From a checkpoint of a small transformer trained on Wikipedia: MLP 1024 tanh GELU.
MLP neurons of a small language model. Each row is named by its layer, matrix (up: input weights) and neuron, and shows model dimensions 112-207. Each number is 500 + 50 x the weight over its row's rms, rounded and kept within 0 to 999. Numbers have three digits each.
After each neuron's rows, "fires after" lists the tokens most often just before its 100 highest values on Wikipedia text that the model never trained on.

L4.up537:577483541452474469455389585441512478591501480570423549497487505496403535439488560502549392468582480541514425446546493392552458685552467468539459533458554567439497439462520435468548545544508554526484478462556462530537526442447497463523473397547498458599436474448464540449502598511586493563
fires after: "| ", ", ", "the ", "in ", "("

L4.up48:561522546476525525534474382518527502512450484500435532484459514472574420418491492416523497527490452538540592548456461497526452555446561521410547607505536466440551494544431506500533439426533514559555478543495496511594420536549493456511525382520522552554479531434490507477507495477450459473
fires after: "s", "S", "T", "ig", "h", "o"

L13.up180:513542524508517450490402535481491420479553523486546519514502560520504529608489517555559554521554543513459448492484479477606438562520486434456467481640582504444485365435540488504469529445522521544484534358450520460507516479430548471443501517398452569477434452557529503421442421520431570517
fires after: "m", "b", "il", "ph", "to "

L11.up757:548481523517423474399497527531449478487430403512445526411511474532543553511558472415425496492491607511546492488461533453641494550573588433586484582537430478623511490407475523464412519484519505434613551453594530600471449417451534485505577479440548491500619575522545485439481469490596472510
fires after: "W", "V", "f", "M", "t", "sp"

L9.up696:610534539471349574492504494495459406480471541494578516422521373475523562552543409495412520489469491575592449468503509343526492408546533445489552458499461438573439489454476539491499394477500499528450417537465475477485551344489567501503559533493377490436462543429478439538497549492557535528
fires after: "m", "E", "s", "sub", "p", "the "

L10.up158:573518488539526418491446517528493547474585502509536542507430494438526543548347427486481450441477552604515452535547416644500485546488523543475410507500620456491527492452490417380474449492516449497487530542406537528450515584521495570522612545501430466454515514518450639468499530498543533533
fires after: "A", "B", "P", "the ", "O"

L9.up457:487440501555584477415536478534497500485576547568463432510453485596448553549429455495469477517402536510513475530582494508510499561431529443523583461452664464509427523622582446482494489542430462558486354480571540412428468517532553588479474423439555472503529420521413465505409590485545491501
fires after: ", ", "s", "S", "; "

L10.up962:496559482511601583421451445551596500525479473522527480486514510374523455462478535485584502451462483471497572475530511593486453523496534479455447542463511460534447477492566413615544482431512421505446531546462498543510473455500584582495609475416439559373457541488491477534560497471570475397
fires after: "in ", "to ", ", ", "d"

L10.up253:509477494578490489500503501516539471458515468443512470416589492564517479464619554486460447461491471530476550461543456503549521474598481530504537560533495470517524471389454420455479519471426510554501411535534477524559445485359490587500487492516474531480598536496468548426460473504506491395
fires after: "f", "tic", "m", "t", "c", "en"

L6.up203:489549439452397503593448410504498425518494552499571435416439512547484425553579425491635532474500568469432492496543494597542502568484501506512503496483465517472556478462375486484452496525497530535582576489519524472429533551584467468541478433526494581462480553599575447500480433495584480525
fires after: "0", "9", "1", "2", "6", "8"

L10.up163:549625564463507548452504496532523421489444493499504507518547518531591548636493461561552587395470477529506406473463505481503517539513493498494465485502576572463514551525477575550448437484425424497469435511538536482574502493417491371522602540477463483452490404399485451494519447475511523513
fires after: "m", "om", "ap", "com", "em"

L13.up979:459486565475454489525479547477505554445469466491583485411490579472505476583524552487539541386492517432500484438546493525507492471534453539452502561456438516515493516461511588446555456533510550465521487538484559468483474368459450536521456649516536503545594400481563487553461472481373503456
fires after: "el", "n", "w", "wi", "oun", "N"

L11.up326:549471581497520459428458478526458489504573468611502518529458533496483437528558472436590442589533425489509537441555509635470362496567468426562424550555425526490464461548515451427538512563468496563575555473436451552532507492477453403567515509530381599480450471453511447472570451501529442513
fires after: "A", "I", "S", "C", "M"

L10.up780:558466576443398554528446448469542437441564461542482524512488458505526534570483512577494506464478451495555493469531526488569468497454401348428505443488547530598443503461458482548491407541479457557529594530553483542507380501479548533581472514459473525457537568494512485524593538560474452486
fires after: "the ", "==", "his ", ":", "s"

L13.up600:522481510468482469487461528486419539552531496434497409529550424467526657555461529409516406464475449543570521460536462461480482472507558511483469496481453524551498461465462527521449402570507471431502523427431474477554420460506506538481405528484470554487453444545471601465578422486452573505
fires after: "d", "B", "==", "ev", "D", "==="

L3.up511:592564494446477461567553454513496491486567496530384445575527482479468541465511504455496453493547537450564582466498566522473513436468366474471554559504534605522571505469506469512515427402486624536412451556372471553617457543510595467427687551543548486440537454478480471497528566535499436501
fires after: "\n", "| ", "\n\n"

L10.up942:584416568533599598542501449485447481514550548497411512653541543411545528560449556560513392562479597483519508407562500480456491473534490536572510587516513445555580504543493496447514538521484468524458508492498524555540488472511601463441503542453520460459544485452439452475491514488478430535
fires after: "| ", "; ", "V", "N"

L11.up219:597482608565484429494543585430548590516444465560480463499460444451574441472534585454535524489427598489595530587416385530428445494577528569497462507422500464419501519511436433516534502429531492431578468503582521603520436586466519428459485583425474504495452558484489547549452626568500483523
fires after: "O", "E", "te", "A", "Te", "U"

L5.up751:499485519550541555410571430540475540535532510540453520500473397453512476457476522440523414538508461521466471538489420481455540530558558480489456537472464488458514418444415434635548504439477477595530493463445525539478452420470581610539389546547393512498475466540515560495572536503555491433
fires after: "|", "=", "===", "er"

L9.up114:557508582493536499529517487593383481511636508512518506446507496512518528466545416437493500434416487528521488550473568501458485503494385453468417502523550453577488493529466473506473527496474449497474518436477534472504497527487490489652508515554406543582379493475493454531421570489402553497
fires after: "S", "A", "H", "B", ". ", "m"

L9.up436:458505419532540447564416460457482497476479438510568459485452525560535487514410568426469523490539482581525430498489468411453566560544510528390601460494481612501514527526515508598443465568478404464521422585492509490502424447434533513487477539465517519490497543470585508442489495497516509480
fires after: "S", "M", "L"

L9.up997:532561484496582493545500549504508513534483459549549454510524454376500627534444523450501502437468453572567427599488538515540424545503536448553468492485512605555451574548492529446491544539502471399447507531552503491515456461500569505442508455448482490480473549514539490485471513452512494498
fires after: "Ch", "===", "ch", "=="

L9.up300:539479444445471511422517485448515528532472503577499483429458432444501479511489576490562533502466498578446496462594536539519456568498430489511410454399541458473537415490474468488516434550563490474487501494434441582558484526366555498457578569511455488529511498562539500520416567481528537583
fires after: "M", "C", "F", "P", "T", "d"

L9.up928:559425485487543563542502485573452502448661534480484446472484546433487464475554496484501504494528385466465471486553581452527409521530519422509509519594501510495482382511569542517422503537521463513599526498590534578471548481451473428531451417446473512521448586526474478576513567511454511482
fires after: "A", "U", "bec", "C", "S"

L9.up222:501525496559498610432483524517458418464541495550543478524542457523410497514517524565474571481495460536575529409463416553517450564572468557472542576358544480453491462510545483484468430525508490491407517471442501502463494491508615498541604515505361449529482484491401521542503567604534513426
fires after: "the ", "in ", "of ", "by ", "an ", ", "

L11.up523:515465382447535472487527457524469470584538531480473484515603572419486484482519536518506477384418502507538593533555543499520492545498414528545403555481523453513547472563423575439507492529495439507534529505492545546527437479426499497490489617464487489492506372599537422564414550492524536503
fires after: "F", "P", "B", "D"

L11.up638:468442575474410407461532455466544526446587602522537442582420638426534435500475501460437460485464524545460533451581506510426454486510577521498411459523515401470452490496493507485525576502474425528625474445508469556537502560524552500501464486525518497488477554479448628555416459546549521590
fires after: "c", "Col", "C", "g", "ro", "b"

L9.up174:535469532539553467347500517535531413531505445458454413502590464557478476498424458483582457445594508472459502447426497456457433510567518506501371473504526494500517537405516588557448431521498419373536527503455519475540439497537468579426405548488522493522496562494580469572556449452466535531
fires after: "E", "W", "m", "S"

L10.up663:497492444433430529535555596479517439468546490500507560446552509489493462680467494484465457449459503580375523620468471483513502431515461514498489472498529469489403527443488496547470487553392519554541548526559483494505456460469504500484535548593521567396546492507478487468549596444510473512
fires after: "the ", "sec", "his ", "is ", "s ", "f"

L5.up855:526488417539546530461481475499438453625521475527498502450399550476511448433510487474508473480545589548432590536587448571533470502508590486578467458463516543513500440494446520516434530484567556553496591540543476559475504538547457449467363489508508419427463465553485518467510445444524548418
fires after: "| ", "0", "1", "2", "7"

L10.up123:507429545594529399536516445501455511568464437488506446434459519621494499523554457428544516525401546440531625544526541518568426497567531540498497471524530520525444511450516517438534415425536530582507536481453551458478502545425445572494438534496509511509492572509497540499470592539483503461
fires after: "D", "d", "L", "T", "S"

L11.up118:527407463533517480485517537549451385596551482541587471565524486448612482570503500495509433493550506496522468498511445451559462500583503516421547565542570439552461500425418453469521498474486494426510471553561425518476462507419524512452555549483495563595535528537448480481473407583516547437
fires after: "t", "b", "c", "w", " ", "T"

L9.up231:455461577498495542519555434556397478481485578481571508562515501464442524445530434499455483380533530394430634516387402555527418552494417525510423501568571548549548410499474378566519463478537451579565498556516538501529515512494514572476497541540476429551484460427559495455500494515538539514
fires after: "S", "C", "G", "F", "U"

L11.up299:465566507496586516579580518604515494392477490546528487499453473633559538535498483576514453507468472554576472534571451467491394531545486500520461455499569448438486490427458537499585450505587519454420420421412515487585486516487508515638450559483444519461473514555503480510455451452497570507
fires after: "l", "s", "ch", "f", "sy", "ans"

L11.up527:470472490563491471484449512476375515488565485526470430496440505561516477468431628491468503440488483557461462513542445445442436441566539444520513563518558498545464572438414534450543509529555557485495452567570478487512533592459611508480486533554425578452543529558483570510463480470450490553
fires after: "t", "st", "T", "s", "bl", "or"

L13.up245:496432580596463535447548526548468580550592468481546459462501443495581449608561532559456494527592506469468502414556496495509436417518503541514514527528480477475586466460479466559426636571462469484436527561463407517574521566516455551588548457427469558440349504455512446587495532556475493404
fires after: "c", "h", "f", "t", "m", "C"

L10.up866:420459525506697600443459465530475495476505425628491529423565486535518524525524473489487537521506567515446475383549640512563485482506558442475647477545498519470508414557457470521566471586472443526499436523565432578551498534478523502480489459486459524511554489510497480450488481445461502487
fires after: "S", "s", "ang", "z", "w", "n"

L13.up631:561524447412632456519510496526580434496477491552423497465447549569490591486527489581520471547469498517579519462607603490533461477522531464499539523546573458527484509513468536514527530493558591487538436478459452450547506536422514523418411419426523490503462471502513461457520534497462440489
fires after: "ch", "s", "S", "tr", "P"

L10.up141:495529491578414488483532402506527575501559456533516514458504525491473593578497506480495401472514447536511544529519472513370516511447421617458426469472361506547540424558532591450398527497518518455514518530458493488484540432465558478512468503507447428513516505567518520398549499557528538531
fires after: "B", "en", "b", "ch "

L10.up677:505485550474477461464569521488512493469429597507475491463524553509460548542507537488481629441487493503470508422528552505545448484574468488550383521479493460464579406473486474505516546531480444485524495539460487572546567597542586500448551504434425513477505488430461475538476482528611424495
fires after: "A", "M", "P", "S", "rec", "w"

L5.up99:411466543461523474466447479496488468543398469584533500400523507495541506521515490479382490575554529435407494383510523526550595613477546483465510517473503536496493530565628477525520511562572500528427515495437544515434522458424663626490518504517468523557477508452464531489510524433552481457
fires after: "|", "=", ". ", "."

L9.up795:514512515487487490521532488565497496502491463528483439543562493428496498402492522514502450526519581572552454458410526502462588554585478535425480462509509565525454406428464461496489498504539470492536486521508453522402556575442476535491566558447411485537494525502515530368509399468435413485
fires after: "B", "W", "Z", "M", "e", "J"

L9.up1013:526478581581581531402487439471481455530472489486492490595593499566495498563498414383547573415485539472548459431480502495501498554483504601570482534415587447574419442460585502475494488486574486400542538490443427542536537484523528546487565606499466484479515523565554542577479468509504512528
fires after: "S", "P", "E", "R"

L9.up229:522412525542453461548452442423488583477485558457481454506521447459547538561496448438563451509491559529482441423467503477497436542469524455483433503535521509532481552498486409462539495537519435469560481483554496508441587459527542520481540579540466468437609517521482556495541531493502465545
fires after: "E", "O", "P", "C", "A", "B"

L13.up953:513487454560447486506474446524447487440422476461510564541510526531444513523585500462497508458521528511429469532552444552432412510596530516553471514436534570518384601554520443501492456607428438449488465549550522483485448483458512469490516439522377417495566596499521475470457565518499464539
fires after: "G", "s", "g", "S", "ag"

L11.up670:521417543528505457534620471517507503541552497562528432526525450548559438515543527439510385419510477488551541557537514472413469414510520509459402598492539444501481469562500456477522551500505501508525596501527516539504413511549434495536555526537409569483445541480448446550433520491431559545
fires after: "S", "O", "A", "E"

L11.up687:471557574516537571555444471448440506551527531573470538470520540457499482553427505462453533411562514545407496475531463583502493554603532449466584478468389477513525424442477530563526568552456346502522458531412466422542474453461531568413571528518444561558536486357453470516578470495534541465
fires after: "b", "m", "B", "M", "l", "g"

L6.up911:522499544519535483505465539587533462536515572461549444512397562420498496481456507423524495446448486485476523516496462518510503631563484458493490468490561527458497508423421498452477442514510406619504621571520444457585432582498490488453516478450432467548497528561528533479405483511492490479
fires after: "\n", "\n\n", ". "

L11.up822:512465552498475462462539532569556465487461465554542470394528510505510501583480451556422488485625467497460496394559456487513544499464541607441477544533517484555473467433557523446463501495496495452541507503483473601487433517519540511448457502546539509489422580435473473489512421501555539545
fires after: "C", "Gr", "y", "ph", "H", "c"

L11.up132:509465472473501460463516467568636553579530525526500561541505489567499470588457437417539528562497397434535428436564494521530480484498452479411566544503454582427578582472534508499448464505521469475463560508425550557588457461524542449483466480429510383394488506461509443507559509522611547448
fires after: "United ", "k", "B"

L11.up414:523502429520497419511548476455458575478539484556472434468421582528539528498524520480435529495565557517497452424510391544454515593396493552427538553483552478502549447483507552415450421452586493440434480510517509463560456458454555548498571573435549483469455586469473500455527527482458509510
fires after: "f", "sh", "F", "un", "L", "be"

L9.up667:597498506501498538507446449504576560495577462543479501511515580474497525533456492522503509481496532508522431551438529460501464597585523561503491446485478539532488461529508535570503366454450470550467531449511515513464443506590490400614514508479516494603529424473422460424470541465533502464
fires after: "om", ".", "um", "m", "ari"

L9.up448:563457473498544505541507513490511576508572545473514560544475470503437488491511467495500548494442463459546500528533566556482408454542552520604518562559477406472408460437468503444459543543458477558604598520507444530549476547480538548508521496528468497518506470470465427567498500539479584528
fires after: "A", "S", "rem", "P"

L13.up209:552514522455469475615484555434434407443464560568436438553470532495620474509518461432474523444517443492456463525545453550454448539500435615606467501575411506523518493538484412528420526467533434568441509494435495507548453507377628467525540505538546457563517490443479503452551515461431490458
fires after: "un", "ol", "v", "r", "z", "re"

L10.up651:572526504565494470464511420488615431478499501435534459516518506444450478516454421412463424447480470433546613438532555443561468627542447571423495490520522505512568490510597460494553487500565442533583517532430484562534427548534560546505521475504469544481471424518563507505581452460363547488
fires after: "Fran", "St", "to ", "ar", "J", "Coun"

L11.up202:525374457546500531468547496520509552514435464548541466518510456549438565415484514384372532387478479446457533521557420449432621493528465588454430506554420497591603477540532518444484465457576421428464576481514424501512524524527553532514482493563499562534519553570514549491549485527531562506
fires after: "oc", "F", "C", "c"

L9.up310:633435504485514549446547573584500434484475482542442521447539449491441575521524474562549423562514514507589444471544544338529399527490516524576528503544522549541487519516512480452520456556555489493454547511429587522460488534580455471415495516417520445476509558489516526427490528411458605441
fires after: "P", "S", "J", "U", "St", "re"

L10.up560:550510461587474524600491547430477419445584490454530465502378580467479445484409526426531615574515491551498498505545510444463546518453502462445458479448535594532477464436456474504497520553499500535605590548561419500512488495582525516404519552482453502527428368548473580523458459529450465578
fires after: "\n", "\n\n", "M", " ", "om"

L9.up723:493473534399524466556455516405591411443495480517525458448374510492512613507538482515510430510495483480538505447471433372445527516578505456521535471536552500476504525557533362568464415483516477483476495561479423566518530433473482501473470506442387486481510583506477513557428506490492496504
fires after: "S", "s", "des", "es"

L9.up410:541500551491540430487480398429465567466474525491485446483433502550544463457587481480531517506502526532648420545482552512514579566533465454448376521468542583499443464513514484551360457611458439552568461530548517542546520496527452485628508572526373499539488433536504469444545505490577608482
fires after: "M", "W", "m", "A"

L9.up832:494440456472436531534546408528521410501516468568511492461590465510648497508448557485529458404516526499464560524479475544535521476455562502628471441461454554485574507518519429489525545499503456454414556491504525476504383512439612443577510432451502464529589559524527449483418508487519531495
fires after: "H", "s", "in ", "S", "ear"

L9.up196:508450425539472518502483516548512550552439556424447505547604512414414560445621482448496532563527516471447540493444446448393528550561474522456433538468453525473503607444468439400515491599485530466500512566496550588546492507468525539475555557467424504521539529599506492483492492469521605450
fires after: "T", "S", "w", "W", "| ", "s"

L9.up470:569355525518520471440365547424439476511464541461504498560477514514452570533437554475559456511560519492545512505559468429440400538541531466462561383498538517541522447554474431486498422434548473425491427551535550596483507556586517507435584505539506473412564612476539552459428518565474606516
fires after: "A", "S", "E", "W", "B"

L3.up277:485440532461444465515616567451527502489508502490532415463443513494471497546460503502605459390495483544464598505474449458488492440469423512502528503477505578406550461461447530549554547477526536553472551475443484432601490474527433523492586455487579488532505464515471566528497568537470435539
fires after: "\n\n", "\n", "es", "is", "on"

L6.up937:465474531480443560477457497440440463526372505582518482499469508475550531568574520486540386474528510528500489480516450479533403592566504549522601552448479608443452490451512417523473610472472495459527577480477496579440454553490492536495517592517444437495501401540421480497536423600497520438
fires after: "t", "pol", "n", "B", "b", "L"

L3.up369:551517524509557486509531499546519520493523514489519505444469480560439564564495511499515504522395589434547542488522558401472549502421393475466545509466527510517534506441492490601541591531415544539461629526429468437584496556460609397595492538471521453505468546575335516528593497567518509466
fires after: "\n", "\n\n", "2", "{"

L5.up186:435466516569433455499509464467537564521567457561459488476468549506427533465476547485539459546499445483501467534565444541566508622488523573565523576442540447426510531497509472477407487416515569524492455459464423494526482501531508581466499372514446490432524514414484451542495399504410456417
fires after: "tic", "h", "il", "T", "w"

L9.up664:495424558559557472449398411526478440444514493465432494575554440503531504490511554449494585517504532500463530552482472454480459564534401467415417490469433574447479546502357620592407538513486513590505433534428426497510442545467469596539479525450455447599450578469532505463499425501499538493
fires after: "M", "m", "c", "B"

L9.up980:541564500578432494564507564531502526496532507543401464510443487460392495522561444489415583616607456491486479493523482490502533525403478494507419517513554573545497471592487477514453461542556484485579468511405523470554512473469558508546523491476524559473490553624521479494574476429520553543
fires after: "s", "w", "S", "J", "W", "os"

L5.up257:555523512511504425495483422472463491469551383610523479480431517457447427473450521589521398562508566469475505450509486598509419447532466553506431430434558552466559559445437464543482495439542471476570461511530521503484469665537510466437472585520524392551493508527481516550425490478586480548
fires after: "0", "1", "2", "6", "4"

L10.up482:516598653537533561511544528473440524355568498537553505487500423517475573489544459457409519525495460532477470515465460489399445477504515460443508432543485503538530521543529481508526465526493516518536493481468546515540478567537458498565512548518391414506459440560416553521389516533539588602
fires after: "S", "s", "B", "os", "k", "Br"

L3.up560:488530569561515450509425483532494475462527520544427504491418536460444485510517539508506556549472574531493536500544543489540459519470530492572555492552521510446525440467505419464496545449498529522566335549484520499531419496492445499465567465385494531432464498527470452494505438515445511335
fires after: "m", "W", "b", "M", "B", "f"

L9.up727:564533541480531462458436506642468481417563523540481490524529538541502559518478571539554629512532547488487453518526540515381466490533429590498546525539480482535496493447552473516428478448545446467538490496571487523499451456411455478553501580422484530452481479532527542589489368510472521566
fires after: "P", "W", "N", "F", "H", "D"

L13.up25:578488463585477416429483480550475530532339486495439513422629455482488500522540538329458561549530482482444536442526468457586481525510495589535544524590546484524491514452546643481562479439432512482578612520484548524457448551494510486584433558526553557570479481491501474537493455480522498366
fires after: "P", "T", "S", "p", "n", "spec"

L10.up722:530481570573437543546566441519495476535415525511461507479520431576485538514491438440469468571605632561473516518498437511494432552543531565445472445533472464481565395537540540529548538589557462552574517546507509434505459445546425394538519543575515428594475500438599538592536454453525533508
fires after: "M", "G", "S", "Br"

L9.up830:544536513573515436512405467559430516532526495534471483435533499533437488555488620480460439539489545463431434406544425481596567510501496452504505533551647470552493541572549511531463465606570541473504516443543534472550434366461575474489470533471488453481544480527489533434409450455461454567
fires after: "w", "H", "Wh", "F", "W"

L9.up93:510508543574554470491551547510441515542532497533455471522562414491527587508458520500447479395546578498481488477507455457498470520633429571445506440564474434482512403481464427513395531483474499543482524476513441567428447510449405492464421355505481442432463551490490458491508472412456535512
fires after: "P", "S", "C", "H", "Pr", "Ch"

L9.up150:482550546569535450471538486602460484510513539444514487448420447537511548398489479542517571497496507569486389431572622376452578536583494473456542451521402434534590457498487417584487580510542480469496452498555568508462405438451489557545472475468458562506441546589471441413466445470496535494
fires after: "H", "F", "W", "sp", "P", "it"

L13.up181:553521645494456467522423556571485539486497485519543470503553530530541515470548501475517505509560554426534583441544527580440586417482440518518594436515521464511519530457507514477479431578511508477392545521487491532560502515505494466414509576398474493480622433516413542490395489396450577531
fires after: "f", "n", "F", "N", "e"

L11.up870:579477513481475472570504563486505447489460451610501470602475526429497578487487459399387549475493476423504490479507566486524418475476516491417410497514531425550505464562470491435503563522413549459591555457491561452548453504554530538578529560499495559468450402486461425428512512518605484496
fires after: "S", "s", "U", "st"

L9.up161:419529407538537544498569486443487404516543430506473461425382573524561549447441557460478624587477539520503572514524465519571581502501484522457500521442456623544510517569536515486579481559550527557491432485472525459516564467511415456422409492428492460506503486493531516529431531535492558507
fires after: "S", "D", "en", "d", "r"

L10.up246:477417513511454522546495560641567404517492471471470512469571491476482489519448489558442540572462625508400422521447496569493637548607532378604500552545465520428495441495559554550497501396530463500533497507579613451495506494374539449480528490431565545470496540456513484566558464439557447505
fires after: "f", "w", "er", "t", "r", ", "

L13.up709:572469495518454534431513429627489516566516561553488468530440530503488427594481431454541414523441465516468553558481506512430429521441547474451553481512492499466531527525541490536475508510463477494451518523400473591544460460499554411523439483472552595559437541519501576554464428526496530493
fires after: "d", "b", "h", "D", "B", "e"

L13.up616:502404515569485481486456561433414498475474571477503545505641492581541454549549587558448523556450498540536465491509510561555512494536485435504441383524585540506460610460517517525451537520463485432528434493507487480436478499526519487399497419618453458450522493476493527546477535439496464409
fires after: "sig", "g", "sc", "s", "c"

L3.up970:566591558499473495592542566537521570483529565592501501425427582419477489384562524483486457490471441508503476603526491536465518528463401437438574561482529485511591478429529410480521521495619595519497450508389427552520469517611522484570490510506494447512592458546585476604483539492480506550
fires after: "\n", "=", "\n\n", ")"

L6.up773:559473498588462546471435461507549501534580491561487462565380472437461554532490464431478360524537521514480553483564442550561449548561517538491503495489511505436487508504492466515523535485472497505448556481494510546486558460545481524491549450561485527532548484404520507405494533445580483562
fires after: "In ", "in ", "("

L11.up413:564432553509507467548452496523589513472535451472378421535442532465494498494490565496537481536482432504481360568527491469510567461561535543424539416465608475428555477592519493476503546484476458515454499612492524604557529538453492592529481460537474500459593506489404515534499442459453440523
fires after: "t", "T", "c", "b", "i", "B"

L6.up546:449468526460538486516516558576502489520452562556514552499465482550481531442476500487396558611512504506495468492500437557527506458538500497429482498493457477525565528454489482481588539536518458467411553488453509553472591614469601561508491548524434533570509474519479509520462534467587497551
fires after: "|", ")", "a", "e", "."

L13.up928:437466441602598558578479509475477510575613481588465436434494522498490545483539495410517508452494474522441476462447514581534531483427441564487470417487445461510505558498487528511470485470567545541490481426483421613419517398561526479589514467516464442493504460550542459415522503493428534590
fires after: "b", "19", "ab", "On ", "B"

L11.up807:522534514481434485404558570479572444416577402519453432500562498454574585538412542519424467517505523547435484527488505570515499575538456594471482473509512496488580451574484446419530517474522434531559544583521498509505492446444531506465492560488493498502437519447570525503564444489421460469
fires after: "M", "Fran", "J", "B", "ar", "N"

L6.up29:500465538519448557501529490466495453450484495493443548525588509417488454441513508468489456511441472538471436500512448532480485458506468456551495551410539467456486419482553461524474567454484564483505463474385538606456445446468572487566502486545453507432525494423528501514510528494479487481
fires after: "=", ")", "\n\n", "er"

L9.up525:513504516476523487478530532471399479474513474525496571556490539527358570443435513480531504460539584490539497480457433448425411512381496451514499451478552498448510464450486505519470481488457510483562491531418559561519469462488550555440547563425463473416480586570530520464435457489466578509
fires after: "W", "St", "H", "the ", "g", "P"

L13.up471:541430491547502557562577387515527410444579544477532489546517521506587384558452445503379486549595470420356583458495376483422501568477513525579436546487533481463585556504435582511464559499490451484451534578505506565522497462530552467583444455468482495489422550523481549587424477516498488531
fires after: "c", "E", "I", "C", "Mar"

L11.up437:448422503412578503546525589532485453462556567522536419584529394537523599382514505522539457467569434521520570534498472481449477538433512513429474454593509545509529443541535512512499478481486410514529484529494419475519512540571514378461456508490502408498534483512508547506469474592578498536
fires after: "C", "S", "Cl", "cl", "Gr", "tr"

L11.up900:476514538525612579446493432509404479505527461497502550476516531457534442417503525474448463501576527426489468550501451524489438517431559436405601486497518456601519540456567427461611481446444471480493508540536486407641471433472537459434516457546506488431553656535506560542426494568475605482
fires after: "H", "Gr", "S", "gr", "h", "W"

L9.up643:519513529536528550427588450559391488529507449517514505528554476533424471527453608509559582539536521395515544515571563478464492554508495549513408397491492462505522445445541571480436492460541440535466529485517476550513606503435463513493554563450366483478468479508491461520540565462519533621
fires after: "S", "I", "T", "A", "M", "R"

L11.up306:602481620473478435471476493475460471510485530449466456579490530554516426528531561493503509523496533392426428572545503541462574536492555545433446488545502495520574499571586532517485392365419442480394417480458492474566492507485528519462512551436513477527523476550545603500435487596453529512
fires after: "ot", "y ", "t", "int", "oc", "T"